Part of a small language model's weights.
Size: 13 layers, 4 heads of 64, MLP 1024 tanh GELU.
Architecture: LayerNorm before each block, learned positions, biases.
Training: a variant of Muon for these matrices, 296M tokens, 4509 steps.
MLP neurons of a small language model. Each row is named by its layer, matrix (up: input weights; down: output weights) and neuron, and shows model dimensions 176-239. Each number is 128 + 32 x the weight over its row's rms, rounded and kept within 0 to 255.
A block is one neuron, or neurons of one layer that tend to fire together. After each block is what it responds to, as a language model described it from the Wikipedia text at the highest values.

L9.up247 [132 109  92 165  99 115 154 164 140 160 110 138 158 101 118 114 103  83 111  94 122 189 141 115 153 184  94  77 163 121 152 168 108 151 157 198 154 138  91 193  95 155 149 231 137 116 138 176 146 154  98  86  75  53 162 162  98 190 143 159 132 123  95 103]
L9.down247 [136 117 131 141 143 161 120  90 127 129 115 141  90 134 111  60 118 146 134 134 103  71 154 116 145 130 164  88  64 172 113  95 148 150 130 155 118 116 141 184 167 114 139 137 102 146 152  66  90 146 128  92 108 130  99 138 153 110 109 130 113 169 130  86]
L9.up524 [177  95 116  82 166 156 131 159 175 153 114 112 157 104 156 146 154 148 113 107 118 145 221 199  75  95 162 146 111 170 133 162  41 130  73 136  95 188 160  82 140 121 113 110 122 161 116 135 208 161 156  88  98 100 111  88 104 126 113 166  53  81  67  64]
L9.down524 [177  95  64 133 145 143  96 167 115 131 100 125 122 106 115 145  94  96 116  91 132 119 122 121 137 119 136  85 136 109 189 159 125 117  87 150 167 121  75 163 145 109 112 137 100 113 124 135 117 108 137 120 118 141 112 158 199  76 111 152 191 135 180 129]
L9.up585 [168 149 141 151 139 124 121 113 172 100 159 180  92 205 148 109 126 131  75 161 136 115 109 152 168 157 111 120  94  64 149 184 138  82 189 209 102 126 183  89 151  50 129 136 102  76 159  98 133 130 157 101 120  78 123 114 170 179 172 108  87  88 112 111]
L9.down585 [187 114 164 153 176 107 111 167 147 126 119 156 144  75 107 136  45  78  98 124  60 133 117 169 150 170 167 135 115 102  95  78 109 132 142  97 157 140 152 147 120 132 102  89  82 116  77 132  91 128 162 109 136 125 141 144 188 108 178 175 156 142 160 169]
L9.up835 [133 141 142 135 160 138 116 152 128 168  80 129 125 110  78 131 136  78 125 136 150 114 109 122 137 121 152 227 160  76 158 121 131 106 154 126 134 106 179 201 116  61 106 191 107 102 109 138 108 107 117  73 101 171 140 163  95 135 112 112 143 155 101 131]
L9.down835 [ 67 149 136  83 119  81 124 148 112 124 130 122 127  82 110 212 116 131  94 149 126 143 131 164 156 135 167 192 124  66 140 104 150 164 131 140 133  99 103 126 173 139 113 158 165 143  74 176 138 114 221 127  82 131 118 120 127 187 143  91 132 134 162 126]
Description: Adverb-ending word pieces

L2.up271 [181 104 158 149 186 110 126 153  85 137 186 121  55 123 111 128 133 137 135 119  79 146 120 156  43 153 109 134  84 129  78 109 151 135 116 157 160  74 158  78  94 130  96  97 105 153 150 109  95 145 157  96 154 126  94 152 112 185 140 137 200 119 167 115]
L2.down271 [153 173 126  83 118 153 120 179  71  85 143 139 174 152  87 107 181 133 138 141 115 105 161 126 193 171 106  83 136 122 150 106 160 104  89 171 151 107 153 175 121  72 105  72 166 144 128 103 127 147 152 155  91 102 116  96 125 126 146  82 130 120 181 154]
L2.up483 [129 105 118 151 138  90 121 106 100 149 136  79 148 107  94 143 189 121 140 148  85  40 110 107 151 120  67 151 104  96  92 136  89 203 113  78 126 156 175  80 121 109 141 127 125 127 180 164 144 186 170  69 128 115 125 129  96 101  83 161 123 164  36 104]
L2.down483 [ 71 106  75 145 134 109 172 108 121 184 179 164 143 142 151 103 139 135 139 156 206 125 108 162  99 105 157 120  69 127 154 143  66  82 119 140 173 122 134  89 154  87 162 158  77 163 128 177 188 130 136 129 155 134 100 134 111 110 101  84 112  61  84  77]
L2.up748 [136 105 136 131 104 188 113  98 114 144 108 106 139 110 194 159  73  64  87  78 160 140 167 102 132 134 104 108 122  68 142 111 134 130 124 168 162 145 152 106 144 118 126 128 130 121 200 150 172  88 126 163  83 114 103 139  77 125 120  98  87 176  74  22]
L2.down748 [ 82 107 168 137 148 118 124 118 119 123 162 108 141 156 119  70  87 109 144 108 108 142 134 137 178  73 145 146 101 176 136 120 110 186 121 132 146 161 158 132  68 140 140 187 137  99 128  99  88 146 147  94 126 143  97 136 119 154 157 157 132 158  51  87]
L2.up850 [162 134 139  78 155 182 112 107  88 127 173  95  65 106 140 137 144 163 106 105 161 130 145  89 118  91 127 109 141 151 102 176 183 109 104 134  99 115  96 117 152 114 113 133 144  70 195  91 152 125 114  71  87  74 161 107 157  98 149 144  71 125 150 116]
L2.down850 [122  86 145  75 122 193 133 143  97 120 131 187 124 159 123 164 136  85 141 140 100 183 123 110 118 118  76 163 105 154 155 111 109 143 159 158 128 113 129 131  98 152 112 161 163 102 138 134 138 115 153 145 157 149  75 129 110 133 166 118  64 121 116 116]
Description: Word-completing suffix fragments

L9.up93 [110  52 116 114  94 143 128 165 123 108 166 126 140  92 128 135 122 177 104 124 135 154 142 128  98 143  74 173 157 102 104 129 142 121 180 138 168 139 123 158 106 139 135 161 134 129 150 125 132 120 160  64  77 113 105  58 124 187 138 138 123 124 100 151]
L9.down93 [100 161 150 158 129 117  92  94 141 168 136 156 193  72 121 109  54  78 173 135 103 108 111 139 129 123 132 182 157 137 116  89 107  70 121 159 124 129  91 104 124 111 115 179 118 113  95 143 141 129 157 144 111 130  89 189 135 126 110 107 127 190 119 119]
L9.up136 [125 125 140 181  65 162 154 211 146 108  93  97 130 121 107 145  78  89 126 141 158 168 129 122  82 126 125 147 146 122 163  77 146 138  50 127 143 103 147 100 112 180 124 157  69 115  92 137 145 143 138  86 161 148  71  97 100 150 111 130 103 131 124 146]
L9.down136 [132 166 133  90 111 114 116 110 137 123 152  79 117  86 138 108  94 134  85 123 150 126 119 128 121 157 141 159 165 117 114  74 129 140 143 113 169 179 116 132 129 141 120  96 166 157 128 145 143 107 132  80  95 112 144 159 119  92 133  81 100 135 144 153]
L9.up352 [ 93 146 125 124 175 148 112 148 163 124 140 152 129 128 122 101  95 114 135 143 134 123 171 170 146 181 166 131 147 149 116 154 131 115  98 126  95 175 110 138 121 156 121 144 122  93 131 158 161 108 114 176 149  94  64 113 144  99 134 119  67  97 124 133]
L9.down352 [157 136 136 108 124 136 110 163 167 120  87 127  39 129  97 169  96 133 100 189 127  97  71 123 135 140 126 116 148 130 135  45 170 154 115 127  93 162 163 107 140 151  81 129 152 178 110 191 148 159 154 146 117 104 126 148 162 150 158 126  73  84 170 169]
L9.up551 [147 151  89 141  85 135 162 114 174  96 113 157 135 154 121 167  80 148 117 128 183 109 165 124 116 131 114 132 169 171  67 120 160 118 122 162 138 136 153 126 185  99  81  93 107 152 100 152 165 103 185 123 103 175 134 179 153 152 123 141 109  36 154  91]
L9.down551 [165  94  72 159  87  82 130 106 118  92  75  91 149 150 134 180 138 171 100 109 172 106 179 107 129 106 181 115 131 185 133 162 156 108  90 136 112 156 129 124 158 127 148 123 166  33 136 128 128 154 133 115 103 117 128 150 190 121 120 134 181 173 156  99]
Description: Word-start "as" fragments

L2.up234 [158  71 141  91 162  83 112 115 116 161  78 144 171 165  91  96  74 156 166  90 167 113 178 124 149 112  66 100 137 139 107 143 125 109  67 105 110  64 176 160 136  80 136  86 163 128 153 172 129 150 120 146 119 126 124 170 169 137 148 107 126  39 102  71]
L2.down234 [ 96 134 181 135 114 156 139 113 138 136 151 132 109 144  98 175 144 144 169 125 190 169 164  82  91 132 150  98 169 109 155 129 184 121 157 145 131 140  54  92  94 151 146  85 117 177  27 118 137  99 129 116 126 130 110  88 146 159 102 137 127 117 132 102]
L2.up531 [119  72  93 192 117  81 118 186  84 125 137 123 131 121 150 123 138 143 113 143  89 103 112 118 135  71 116 125 100 122 126 117 113 140 105 162 151 141  63 169 108 142 137 166 152 145 145 140 114 112 151 148 111 147 143 173 134 134 156  90 129  44 118  59]
L2.down531 [108 117  86 139 100 106 100 120 113 134 109 137 102 120 118 111 117 145 177 145 123 157 133 137  93  83 156  42 108 129 132 114 112 170  83 122 132  69  98  86 146 108 133  97 148 116 117 144  98  92  98 160  66  85  83 144 110 117 135 128 115 159 122  89]
L2.up623 [ 62 109  85 156 190 139 142 105 170 135 127 154 136 101 169  98 105 126 141 125 156 132  93  89 148 123 122 112 111 143 116  85 152  74 130 120 145 142 131 130 126 201  74  94 181 167 144 165 137  72 140 113 114  88  66 129 164 130 195 129  89 100 233  41]
L2.down623 [ 61 150 179 135 155 138  96  63 124 124 144 141 215 127 109  91 112 184 168 137 169 118 135 107 145  69 114 105  88  81 116 122  98 139 131 134  96  95 109 162 155 129  72  37 118 172 169 169 174  67  83 175  63  82  75 103 134 131 125 118 105 156 117  94]
L2.up700 [105 113 134 129  79 111  81 134 146 193 126 136 135 114 129 153 100 172 149 104 116 131 132 132 132 129  63  91 173 123 128 128 106 135  96 149 107 114  87 125 118 169 141 134 138 148 142  76 127 169  86 159 114 106 176 114 134 113 115 166  61  66 125  95]
L2.down700 [107 147  88 126 141 145 137 159 131 105 105 173 133 149  74 130 155 121 201  81 157 120 130 158  96 113 158 104 143 127 155 122 116 155 117 150 153 114 119 159  76  91 135 135 172 135 137 143  59 131 143 106 134 132 120 126 100 120  78  88  68 107 117 150]
Description: Mid-word continuation pieces

L2.up393 [123  91 123 185 103 150 140 112 164 100 123  95 120  82 114 142 128  97 118 129 101 147  74 142 106 168 113 147 143 140 143 165 121 114 128 177 167 111 150 167 127 168 122 147 114  38 120 137  91 123 184 142 112  65 107  81 128 163 108 170 169  70 133 112]
L2.down393 [ 85  87 106 168  84  75  66 107  51 160 166 131 139 161  80  69  92  87 153 157 127 150 135 131 100 159 129 186 105 129 116 108  57  73 122 157 182 111 153 137 117 123 144  89 126 142 163 174 102 103 117 156  76 184 169 146  92 177  97 105 134  84 166  83]
L2.up463 [ 74  99  99 153  82 181 125  81 109  78 135 116 176  99  85 111 106 137 102 170 106 109 122 112 162 121 119 188  62 196 149 153 112 146 113 135 130 151 125 123  79  98 128 137 161 110 171 178 115  78  94 113 100 106 160 150 137 100 112  94 103 126 140 184]
L2.down463 [128 150 125 132  66 120 181 124 112 132 123 130  63 124 160 124 113 174 108  91 131  79  72 168 100  75 142 204  87 127 137 149 137 119 116 115 111 105 104  66 146  61  79  94  61 156 158 192 108 155 132 136 138 126 145  79  90 154 214  77  90 130 120 126]
L2.up738 [ 91 156  82 106 136 125 157  53 130 131 121  89 100 132 112 128 108 108 201 129 124  98 135 165  95 116 100 142 123 122 121 116  47 124 108 108 102 112 185 115 148 197  93 109 173 139 151 170 116 102 133 112  61 139 115 101 179 148  64  96 128 114  88 111]
L2.down738 [122 133 160 108  63 145 134 178 114 112  90 124 206  82 142  73 116 119 171 121 104  77 160  49 109 155 181 114 170 126 139 167 176 168 161 123 168 154 126 139 135  84  99 162  29 123 116 140 112 100 103 186 127 137 185 116 128 141  82 101 120 161 133 103]
L2.up845 [120 122 101 150  67  81 108 130 109 212 127 128 115 125 157 107  84 126 135 113 141 104 175 125 207 141 135 214 115 110  91 103 151 112 137 172 123 132  59 138 166  94 195 106 151  60 135 149 144 142 138 111  99 150 113 139  80 179 104 135  96 103 130 125]
L2.down845 [153 154  92 212 122  99 144 112  94 129 158 101 132 112 144  64 149 152 125 114  94 100 161 118 109 158 105  84 147  97 122 144 120 147 126  82 126 156 105 150 109 116 124 142  99 158 120 182 114  92  73  71 103 115 177 157 118 131  93 152 157 141 116 203]
Description: Coordinating "and" in lists

L9.up99 [108 174 157 153 145 149 122 112  91 109 170 130 157  93 104 138 100 106 135 141 108 164 106  99 114 130 128 191 146 160 154 129 149  97  79 121 202 153 147 137  99  64 137 149  99  89 137  84  73  85 150  88  97 131 105 142 100 170  64 106 114 105 167  90]
L9.down99 [152  91 121  83 120 107 188  97 140 163  93 109 168 157 120 119 175  75 143 182  93 127 127 165 109 137 119 148 123 184 107 163 173 151 102 137 109  72 129  89 202 178 110 165  84 109  80 101 132 181 131 170 119 223 166 117 149 125 154 133  91  81  93 143]
L9.up407 [ 95 122 122 206 120 148 145 147 151 144 124 133 177 101 173 106 106 129 117 152  87 149  86 139 100 121  74 135 121 143 100 146 121 157 193 142 152 130 190 114 107 105 141  52 156 107  86 136  77 101 164 109 181  62  95 171 173 171 140 114 199  83 108 121]
L9.down407 [125 110 158 129 132 120  51 111 126 145 169 127 123 105 103 115 157 125 157  92 120  63 172 106  77  91 149  95 153 108  81  80 142 158  34 112  69 135  90 114 131 147 121 175  26 146 144  56 112 176 179 124 124 142 119 150  97 128 148 140 182 150 157  88]
L9.up514 [166 107 131 154 158  95 139  73  90 170 135 171 165  77  89  75  84 137 133  90 135 145 131 157  63 102  79 234  94 206  81 112 108  93 100 153 117 109 128 172  60 123 110 151 148 188 132 106  76  68 156 123  94 168 142 141 117 169 126 123 145  78 139 118]
L9.down514 [132 128 153 117 109 111 164 105 112 147  82  60 131 149 121 172 107 133 126 127 142  96 162 126 112  94 114 198 131 136 134 145  83 157 110  97 107 135  86  91 165 101 180  91  83 154  84 115 124 170 168 113 231 114 112 142 142 131 165 154 173 176 117 151]
L9.up715 [155 116 127 104 108  99 171 149 101 104 132 136 143 146 158  85 148 162 150 136 136 126 159 132 137 144 127 145 129 157 120 149  73 148 152 121 100 158  98 145 113 104 126 156 103  96  84 129 103  63 194  87 136  45 133 131 110 175 101 178 103 102  77 187]
L9.down715 [112 123 105 147 166  98  74 129 109 129 162 132 153 190  97 127 139 146 168 145  91 158 132  70 132 123 110 135 109 103 140 159  81 135 165 156 115 146 110 154 159 127 113 190  96 108 106 116 159 123 126  99 143 159 100 148 120 135 154 141 103 143 117  77]
Description: Clause-joining function words

L10.up744 [139 107 154 130  75 102 179 162 104  97 146 156 135 107 142 110 121 172 206 104 100 165 149 109 178 117 115 174 106 134 111 214 139 143 106 166 108 152 103 106 130  88 143 126 111 127  59  99 119 137 131  95 203 115 112  77 152 101  95  99 122 170 123 127]
L10.down744 [168 113  99 154  86  87 105 164 140 115 127  95 125  96 131 146 137 106 126 140 121 104  96 109 117 160 130 163  84 108 156 204 109 123  77 126 132 119 126 134 126 153  89 109 117 164 136 173  58 119 127 116 141 134 135 110 107 187 141 164 136 192  80  99]
Description: Connectives after names

L2.up232 [144 126 153 171 134 119 117 137 145 146 150  98 135 133 142  96 124 138 155 130 147 142 161 107 117 112 104  91  74 166 209 134 184 128  92 144 122 131 170  93  96 129 192  90 116 167  69 114 127 131  95  84 146 127 130 141  88 117 122 144 145 170 127 175]
L2.down232 [ 82 113 120 140  99 129 130 127 143 183  98  83 168 104 123 112 189 142 153 120 122 148 143 124 105 131 165  87 123  98 124  82 146 115 100 147 229 189 137 129 120 155  85  99 114 154 109  86 101 162 114 130 146 175 132 107 128 162 129 153 111  71 100 133]
L2.up298 [114  99 159 165  91 124 156 117 138 102 180 113 190  74 159 110 113 130  76 166 111  84 157 137 189 137 174 134 140  81 179 132 110  77 120  79 158 154 161 140  46 135 133 194 101 153 149 146 153 152 115  66 133  97 104 115 142  79 129 106 106 132  70  88]
L2.down298 [143  84  82 128 125 161 143 128 137 148 117 127  89 134 130 175 106 157 120 120  86 140 109 131 107 120 139  99 166 102 103 109 121 132 135 181 127 135 117 140 118 208 181 101 109 133 169 128 133 160 144 140 177 187 118 110 149 124 137 156  87 139 126 140]
L2.up313 [ 85 112 104 118 140 115 127 118 171 142 172 150 142 126 124 104  97 136 114 103 132 116 142 124  92 107 151 144 179 127 179 144  86 162 158 100 107 141 109 109  79 141 112 124 138 122 101  74 116 106 132 140 142  99  85 134 104  80  94 168 113 181 156 179]
L2.down313 [163 137 155 153  75 137  91 104 128 131 157 122 163 150 112 179 104 184 147 127  95 169 131  81  49 152 171 147 138 170 119  99 125  71 179 132 182 154 144 101 109  83 178 124 175 127  95 124 193 125 170 143  81 111 133 174 115 202 133 172  94 120 146 148]
L2.up611 [162 126 151 113 145  98  54 134 146 111 128  94 159 131 156 127 145 138 121 151 143 136 190 130 143 131 162 176 133 167 136 112 140 135 125 160 111 165 185 140 131 104 183 165 137 140  85  95 116 106 114  99  99  97 162 105 121 115 106 117 132 143 134 149]
L2.down611 [ 68 119 176  87 168 155 128 176 114 186 138 159  74 145 130 162  87 106 121 114  99 150 133  96  90 145 162  74 110 123  63 138 142 134 137 152 103 128  96 117 214 139 204 123 133  73 145 115 182 134 137 144 102 143 100 150 110 137 123 146 146  88 151 156]
Description: Word-completing subword pieces

L9.up237 [117 127 158  88 171 160 121 124 128 126 100 141 117 128 167 163 107  80  87 101 105 204 131  95 129 132 133  92  85 168 117  99 128 108 124 108 158  48  86 187 154 129 125 120 166 152 122 152 141 159  83 134 136 170 139 138 141 159 141 163 152  69 116 111]
L9.down237 [153 118  73 123 131 136 151 117 137 126 150 115 125 109 141 154  99 121 102  79  58 192  75  95 132 145 169 106  84 108 166 127  61 139 116 111  87 174  80 128 131 118 136  80 136 101 128 139 122 113 121 155 114 171  80 154 152 111 153 151 143 145  99 170]
L9.up552 [104 157 151 108 146 154 167 145 119 125  63 125 126 105 180 121 111  66 118 180 148 139 147 130 139 109 112 119 141 161 103 139 106 168 103 102 107 102  92 133 133 180 123 115 145 120 152 114 122  45 151 136 181 143 127 159 107  88  75 206 122 133 141 162]
L9.down552 [ 81 152 138 168  84 142 102 115 107 155  91 142  96  63  99 147 158 172  83 167 131 124  74 171 173  72 109  69 142 141 164 139 116  98 147 151 116 148 151 131  93 154 101 134 140 114 171 144 137  85 161 138 159 131 148 154 102 140  88  84 113 131 151 167]
L9.up799 [162 106 107 156 187  89 113 150 107  99 128 118 177 132 140  76 107 157 177 140 120 109 126 141 159 163 103  29 171 134 191 193 165 108 147 139 134 105 140 166 126 151 187 101  94 120 151 174 173 108  80 107 173 147 110 136 104 152 106  99  91  87 117 106]
L9.down799 [ 97 107 128 136 166 167 163  88 137 119 193 210 136 138  83 193 135 153 157  55 120 108  55  91 179 124 129 112 121 124 123 145 104 133 190 120 124 107  62 134 150 181 140 109 121 148 138 111 161 126 132 139 136 119 119 105 132 111  80 141 143 134 135 163]
L9.up876 [119 224 146 163 163 151 139 134  87 144 136 129 116 164 139 152 147 140 117 166 107 114 178  84 114 129 116  90 118 171 117 135 168 190  92  68  61 143 149 159 107 137 135 120 143  97 114 121 176  39 144 144 109  78 140 102 164 162 122 133  94  53 154 104]
L9.down876 [ 57 158 199 128 158 125 155 162 163 172 111 159  92 149 157 148 127 118 104  56 163 132 162 133 112 135 125  98 118 202 149 148 148 164  94 128 145 183 144 134 122 181  98  79 124 167 108 118 168  95  92  89 181 106 140 133 118  83 189 100 115 102 127 123]
Description: Word-initial fragments, predictable words

L10.up286 [124 116 190 149 177 137 138 147 150 112 122 123 121  91 140 119 188 141 107 137 179 130 102  62 113 120 149 124 136 114 155 222 155 122 133 101  97 107  83  97 150  98 123 119  84 151 141 119 130 167 133  94 232 195 134  67 112  91  92 173 160 172  93 122]
L10.down286 [121 112  62  57 152  63 133  63 153 158 179 156  57  56 125 139 121  87 139 135 153  80 161 135 119 186 146 123 159 123 149 143 115 131 101  93 139  92 120  81  85 140 118 138  65 139 117 190 152  62 131 150 164 132 176 126 143 124 119 122 144 156 176  94]
Description: Function word after a phrase